config.yaml
d_model: 640
d_mlp: 2560
activation: "relu"
parallel_block: false
beta1: 0.95
batch_tokens: 131072
doc_mask: true
dataset: "wikipedia_en"
MLP neurons of a small language model. Each row is named by its layer, matrix (up: input weights) and neuron, and shows model dimensions 80-207. Each number is 500 + 25 x the weight over its row's rms, rounded and kept within 0 to 999. Numbers have three digits each.
A block is one neuron, or neurons of one layer that tend to fire together. After each block is what it responds to, as a language model described it from the Wikipedia text at the highest values.

L4.up481:462523504492461480463501491494533472477460476489494514561557526489474496508493536478471461481482529493510538545506481493541495493529532496503484524505506531474547517478550470494507536489502459452474521501445464525444497527545501469493514514511504487493505490462516483463519522509541466526525520504519491492505495483522487460505528507483499489548540498498518480488494513540464541544476
L4.up1056:538529505541473498528502463472485502510489511515449517539495510495516489461492511494473480436538505513553502497501503521515485526502531469520506507512468545489463489543531508490462502501473508508538510482513506508496547499484503462470540507511506460516484488456518483522544513514524494534546495530476487536519488526488495563531544499515494495471541452452482453485507478518475505502464
L4.up1363:501485512499460484461497451478540486505441481480485513518526538532490493537511498495420485475491489522469542525482503503526492495504517458472545548499466522537530524469552488486505529474478469487500502507482457539481480548502474490468527497548513531505471483441468495486508554492521510485493529507501514481519503447525461449522546482469504518496523473495510493519528512543513481466530
L4.up1532:509504500505450491521483475489431480485492472483496498521565512524534504471531495473526488509515486511500516498477448488477482516464488494534468507494480549493498509473518489503522509475539481521530489473519453438496500461530528466489530515505507477496464506481518492475539520504504519487513476465517534498471491488487512501541491462539492493496535491508510492470467523492483503507471
Description: Transitive verbs before objects. Transitive action verbs, or their final word piece, right before a direct object, often after to or a subject, as in catch, hires, praising.

L2.up979:531515521511485499474514469495490529504528509523499482522524514449526499453479493493522504519463474498491470493487467507523536529503478481497464505522528539473511530488501567479486538501515520534494517509512477460481492470522483482547557516517493479527512489497489532524528480503486491454483499511502502490505502504499498548518496493520510484506502477471505510456494478483511465476539
L2.up988:517527534488517520517491505496545501502527497481499476525539497525457529509443489494510500486518489495527472480534520512472524503544492484495501500532546492486510510497516565496483578490506515449508517485476445514549510494514507494490471550497512469527496481512483475493501480496517535519528526471512509513502506487520472488531532528495502522522494450488462496464482496496507508494472
L2.up992:459484454519520501502510478512467501507497474469481512474497493529492509492466505537509501474476544490512472499536500542482494536516574451519458522520497474490531506504505533484506447499490531475532497558449524521456480485518506527496463460511461476485511495491493512535487512494541491480507485486501513527440522541486461500531482534553511507529501496470492500526461522509555491527495
L2.up1288:477496530545485506540532470568476478525502490494491486488544483544456502527484541503468520517516485504494504510489517469504500476495479498516522509468513504498531520491518490537517493473509516491482487555534509436545481517475558483543532518499510480482503519538508512497469480503549530508496492483521539531469505477519548503524536512545528487519524503506508516472486498513459489527486
L2.up1824:530541493483536472491460446493509526502541504474516512486470486476492493507511491487484516466481539486500523551520513495476552512486464503520500542539494518506494475518546492509509494508465503484513495508525501491489482504510472494525477523523516479471487523475466508478547536496518494489510504460473540477476541485483488467503490490527526516501507472539524549500495537500512476575512
L2.up1870:477494525472500494498495530482498523527483487494509475487510556482508489512498460498506496511519518498506510548498487469481529476519452485492521484516503480497482520547481541494474482536495483503555508509501506487535513524501484479519496537491481531501504488527469508495513491526502502468497474516535525533515547494502485513455498497543497476523484468514535539500506487488527482495513
L2.up2369:501485498505501492501468445529482524442468534506511474474545518490459511455554491545519497525516520481517486516487475461475513491543516511515526530524469479499492498487554536471509486527446492534491535490499554464497525496532512486495485514524522530467495474521489515511485508475495533457482492508419505489519491522501523569497499504492529488517509536512508466486504467542443503521448
L2.up2387:521469502489485507466477485496500504530538481496485474476538504497476505495513490501452497533485517553515553499519477483527530513472537498506526489510494516516511440530460480487529508501497528504522481495503496541493505503474509499483503473508482442497510516484511476509484458477506494497507500525511530506525535519497465488484448514488525492560540521519524491575523481483459496481470
Description: Score and range separators. Dashes, hyphens, slashes or "to" between two numbers, mostly sports scores in results tables and match reports (6–3, 2–0), also ranges (5 to 7, pp. 31–38).

L2.up115:484530514470447508515467426462495470535470505458516477525543498458464532512524500472525500516527522508507503486520527511489485519535496472488490489542477486542525495470478494432483505510519505519488510508497521487487492499494471490497517545504515513508528492496453517535445494511529477480483552462556545485507467490520481494480488454445502483500519524561504491491528491483463516493488
L2.up1041:496517505556568456502517510502501450504469551496521440531499510465510519505490470568506509443503497521510484544493503532523485511514489457538519482527484502491509546493468491497527544509501508515514509488503492508528493523488516490500547505487520475469486503495474519492523525513525492502514560497487568471555537531476490525454488527526495536517526535510494507537517503509469508493490
L2.up1241:509521503442513512445520527510556472464517490490502477489512503489493468475500531513498495511503520556503531496528504508508510469488498491496521541544480493489511530487497460529487519512492470486463478510482502518462471489517518478499496564488506470484491505478509549485446489517481491466510476509555511522458487485469535500494497522512495506512472535525533453493494491482546509507495
L2.up1262:472501461495509520508498505518479488487496508512542497504482488480533444506528465471523489512542529507497517479503502499512512496459500513502494476556492495563509534491506549506511521502480469500549508478485526486524449484473499539516499500506495527449497490490492467513460574530482502503481532491491517497473504473481540469486468494521471457527495518499476527491486486464480534469533
L2.up1665:490445517498506492524490494516534487532486541465510502512503464544485502489485492515508516520509479488520497503469525540512485517513516526454485486571500526501511551459494538484487497470522479523475516497462500515507474501494468538521473509498471484497480506502478504531501540484481502498500525497500527448470496506495491508490467510507526506527558506534466475512489497466525519483465
L2.up1992:480475497474516520526478458527497440510518485494445500540444540497476488515505504492537497450514497504514524484519531479459527548514488528515471480496495491525497536477511504491483465522488529476527496513514526487481496544486494553483537504456507505472501501499490535533477502514535463477531502475495469427477489464502507507468500465514503476515488527492493526544509509456513520481521
L2.up2150:504486463502499515529518481540455510465544502476506502517534502462458506525483450484498504454488465530518508556500507512477526530494522496483458506479479489477521469487528499522520494497544477486478501532453472540481531503504465534524499468482462510533520513482508467494480487513500484587529476475539455504453529506511481446495496476504500515534517466497474554515502487488477485465500
L2.up2231:499475505482540478464458474499473475476531503487484450492523510534549498481531437544551501528509475502523515475520485500499481524528485494497462491502515494458513542493465484478509518516484500486517505514517498509573498512428527509505525519496470459485483486515488509489519495486489474505518504474553527500495494492469513520484494526483474519489497479482517508522520520550459498537526
Description: Biographical sequence connectors. Connectors opening the next step in a biographical or career narrative, such as ", and then", "before", "After", "and was", "at the", mostly after a place or date.

L5.up546:519498513540482493503536482513487485514467484528493519524450463478523503530516475519512507505491500491470550491530527506480513506488524539488479448524479505499506516525532491511512489502470466527505500496542499506494520478523524489568496532517536491456477454541468500455526526494503536498504533485459477506479527456524519498504471513475489508524531489481507500476505487506520509543510
L5.up1104:513503521486548509566574490519465464484515525489520556527501542487500464457529490494511502494479525524500535514476481493478519461509523560520473481509509474525479498517537528519477480457491496500501504486503489497524513521515505497532503531479522492492493463494473478509470514486496505469488525498462467476480492487550521530489496524501486496521537509475507491483545488477505482453513
Description: Career-sequence transitions. Words that begin the next step in a biography's education or career timeline, such as before, after, completed a, his thesis, Bachel(or's).

L4.up687:529505504500481442505546522503518512505487540521496472512512482510510544479518512516513550507499527489502483485525484518484499465494472511466448472487541466470492549463491536498485505517503507517485496495473470493515505535523524516525546504476543484519481551447474467512537517525491525524506479492528501536493490533523522513503514488537514450500478481526454461531491480464455481496494
L4.up713:515490540464491489485520513458485495524529493525529482500494481493437477484497505542475494486516537537485484482497512545496555504510477492507516516502527506510510517512552504511525544505556493503496491489518479478539498510484513485472466511557478502507491520556524508499548480488539507532494500510525548516511509502544466496497459520473457483461518514533526470504458534503483499501500
L4.up719:483485479517516488489518501483475508543492521466464549523491529509518497462509506463486486492528494502542499487505487511420560498488493457476453490521483509530511507467542516507506506501494524513508440506482571461502492493535487466514490556529485501517493497504512468507548512529509491456435491559502506484504493487481499475476486521515506482522498520493480511514550489523500520519495
L4.up745:506501483490489495527489529476483513514516545509553496473524517547491547486482460492523461473472487467538479504525565518501514493467475443501484504509477445480552513520557492551487484464491498499513463485514487481493515492495491462533496517476501544495508501514482483516536523499508491467516472511549527530555541473475497504511531500530474548472482554508495497547475477503514477509498
Description: Score dash between numbers. En dash joining two numbers in sports scores and results tables, as in 5–1, 4–0, W 52–24; weakly other number-range separators.

L5.up1168:512546495511518525526496463508469490490484526520489446548522470486506483488533519480522493465485506544470529466499455484550468490449497482508520527508551485473502560552496513473512514482520504502516537460467485499460543496522465482497505539510536494509474501472529543489502518508534533539511530522494496511537523488518462496478515503508486535460531519455484509460469526511524546463508
L5.up1323:475504514477484496484498501490520496458471496534481516502524504503498467530503566469524449464477519505481473496504474504515504532503494528490543510533532507466489524466533519472494523450525480436511498501484483511501491538538470504484516516525516485475517493462494512509518529490507536481492496481498544530531473481503423444537523518530509493539490473535489533459503480533492511455495
Description: Transitive main verbs. Transitive verbs (or their final word piece) expecting a direct object, right after a subject or "to" in narrative prose, e.g. emphasized, established, released.

L2.up145:481499525537497510479521495488537491517490505545494463532477471497487510465538481516505493506496481503497548503509523483526521478498519495492515525494481542528481509524481501509480536525485512515488457504492517501492532502524503464502521543511452478486585481471486474527522502519551521510487517500488505539535478530483477535488526551505507512483532502539460459469513468475482531477498
L2.up327:469496497510500531493476515494524459509500529478502497509498474501506519500478508521491474500501555470514499519504471510527526501449525485480488488494527525482506467504497525486518507503487482481407461494516462546464531463429488501508527509492481556527522507462535516511519511491537477515482472523502545527490525520531497471528514508523485541483544488508529487485475490538506500452533
L2.up692:467563556442464473486510524468494506486514477483523466520522540568490505489497479513517541477484498503464538548498487458503497496456552464542502539488488498505514491508508532530501498542504490472558445537467511529536465493506554473521496543505488485524508506509510460475476468521515494485467452545519497482496513492488523522525549476524525465493525485468471486489508455525470549543485
L2.up1574:485481504477489496489476499507533515467493480450488481513476491548523502509532475451496480533489507538460536480485499483507557482512547464467489522511485494511481477473462533533518499502451514499451480506461462535499494482519504542460508449492514519514492547461480504538566484497560476483493504519530507475472507521514418500522512484490505533497505492498526526476531515548473515521531
L2.up1610:512482535515520525499447474492536513478461463460523512518527481485497468507515499504452497481489485539512536513535509508540524473494470460492503525512545503496498510481503495502508529485478496506518454494470468555485494491509498500467515486513484487503458511459478482474519531524533503504498533514492505494494476505520476466550548503533526524497580491515527516492514454498528466492465
L2.up1723:505471461497532495519510504487449471550470493501514533530484467523473547485482478515539510479510540483502505519554502500511544529467520518487469524499492480483543537511535510519503460483541475494487505508512485475484484502532544482457470528518542478543504487476485484516528497506485469485514504476516479526494450497474496550499494542471536444543493487483499504479451514508496541503521
L2.up1843:490534510506481498499465459512500479494480526496506522543497489523511481487509509513488515503472487509502538506516517500533479454534512456501497500507539486459500553461507496497488552513523465498465452488444488547499479507467484496479543523546492458464481482479462500529481565538524508486482480487496495506504507526513511438490517463492501548477540478475469498488537509531526526478507
L2.up2464:506457474496543539523463463522504534511548445488518489536517498494442505499573474514503481479488525524465475530497495531504450478490505491448521520517485500472503488438497519486486516512561498499476502481487492530469526520490507455492495475469459511496499516478490505501533510511514511518469494535537521515524491522498474562507483546491557525527517522519520491515472485511501509530510
Description: Transitive verbs, date parts. Transitive verbs or -ing/-ed endings just before their object, often after "to" (select, monitor, criticizing); also month names or commas in table dates before the year.

L5.up298:534486510529478522500464498508545527513530485503507538507494551516493482487486511505520517505504488512507540539473465521501484467489497489530515539475491471489525496488493515527470533480416467469495506503485549505517501485478517454468517511546479523507553478485465501491535479452534490495503496519514510525463512519509515490497514514472491518496535485517511493526524478498493492534482
L5.up406:478488444458528503539519528476524486506511543481489516506512533523504504488500466481495515515540518490513538492513512464476500500508511516517513528470540527494534503534500513490473510536499479495474498481504533518521540506481488485475480495529512499486485503526478486498448505493490494518485490525469472531497504531486503470475480547446430500479499466512479504506518481525520504483502
Description: Score separator dashes. En dashes or hyphens between two numbers in sports score tables, e.g. 3–0, 2-0; also pipes before numbers in tables and some proper-name pieces.

L4.up1137:507528486514495517545493498492485519485486503538490455525455500535483471490479487521511495461536501475470493512497475495481517525465522477518506483512511525488462500473503524488500521499496447534493501454538552489471478498532498489516530535529510491488505489517526510503528529507493513516518479499489492488492469498480549486463532496472486551524506463466509550539484523474472504457511
L4.up1462:502470478497496510494567515499496516485536501534518454504532492506483485508510491454523513513477464508525537471466498506497529504477487521553472503487498482520494478496495508445542518512517502508575486487522497487573500504525520493544478492490508472520461470533496466522510491485499494456518457518498479465485448494488503531478515483508496524466541526454515510494506496453508500472456
L4.up1783:507493470475487445541558488521499482534459510475506493507484533503464476503544441515498499486511509500482541481454510485496501476514512522512491511532490559491539520460509525441494507484505461563495536512504523481529480501497513502512505521490467449508514523535442479509498501494484518510490489538470495483465490510500518496525513470485515499496504523508501506513560533441484496449480
L4.up2500:505460531456470512513556539495477483488498457485480519450481516522489459494559423506529500485513490501538542500480492471506516491516488519543539459481498534509487528493544544472511523513489490515512523510505507493532494519586512518493535478503540483548488488508488489497504494506480515498533509496456485477453483468489504516494508493530488479499522493506493526485481493448506507505503
Description: Academic affiliation prepositions. Prepositions and words just before a university or degree name in biographies, such as at the, from the, graduated from, Mer(ton) College.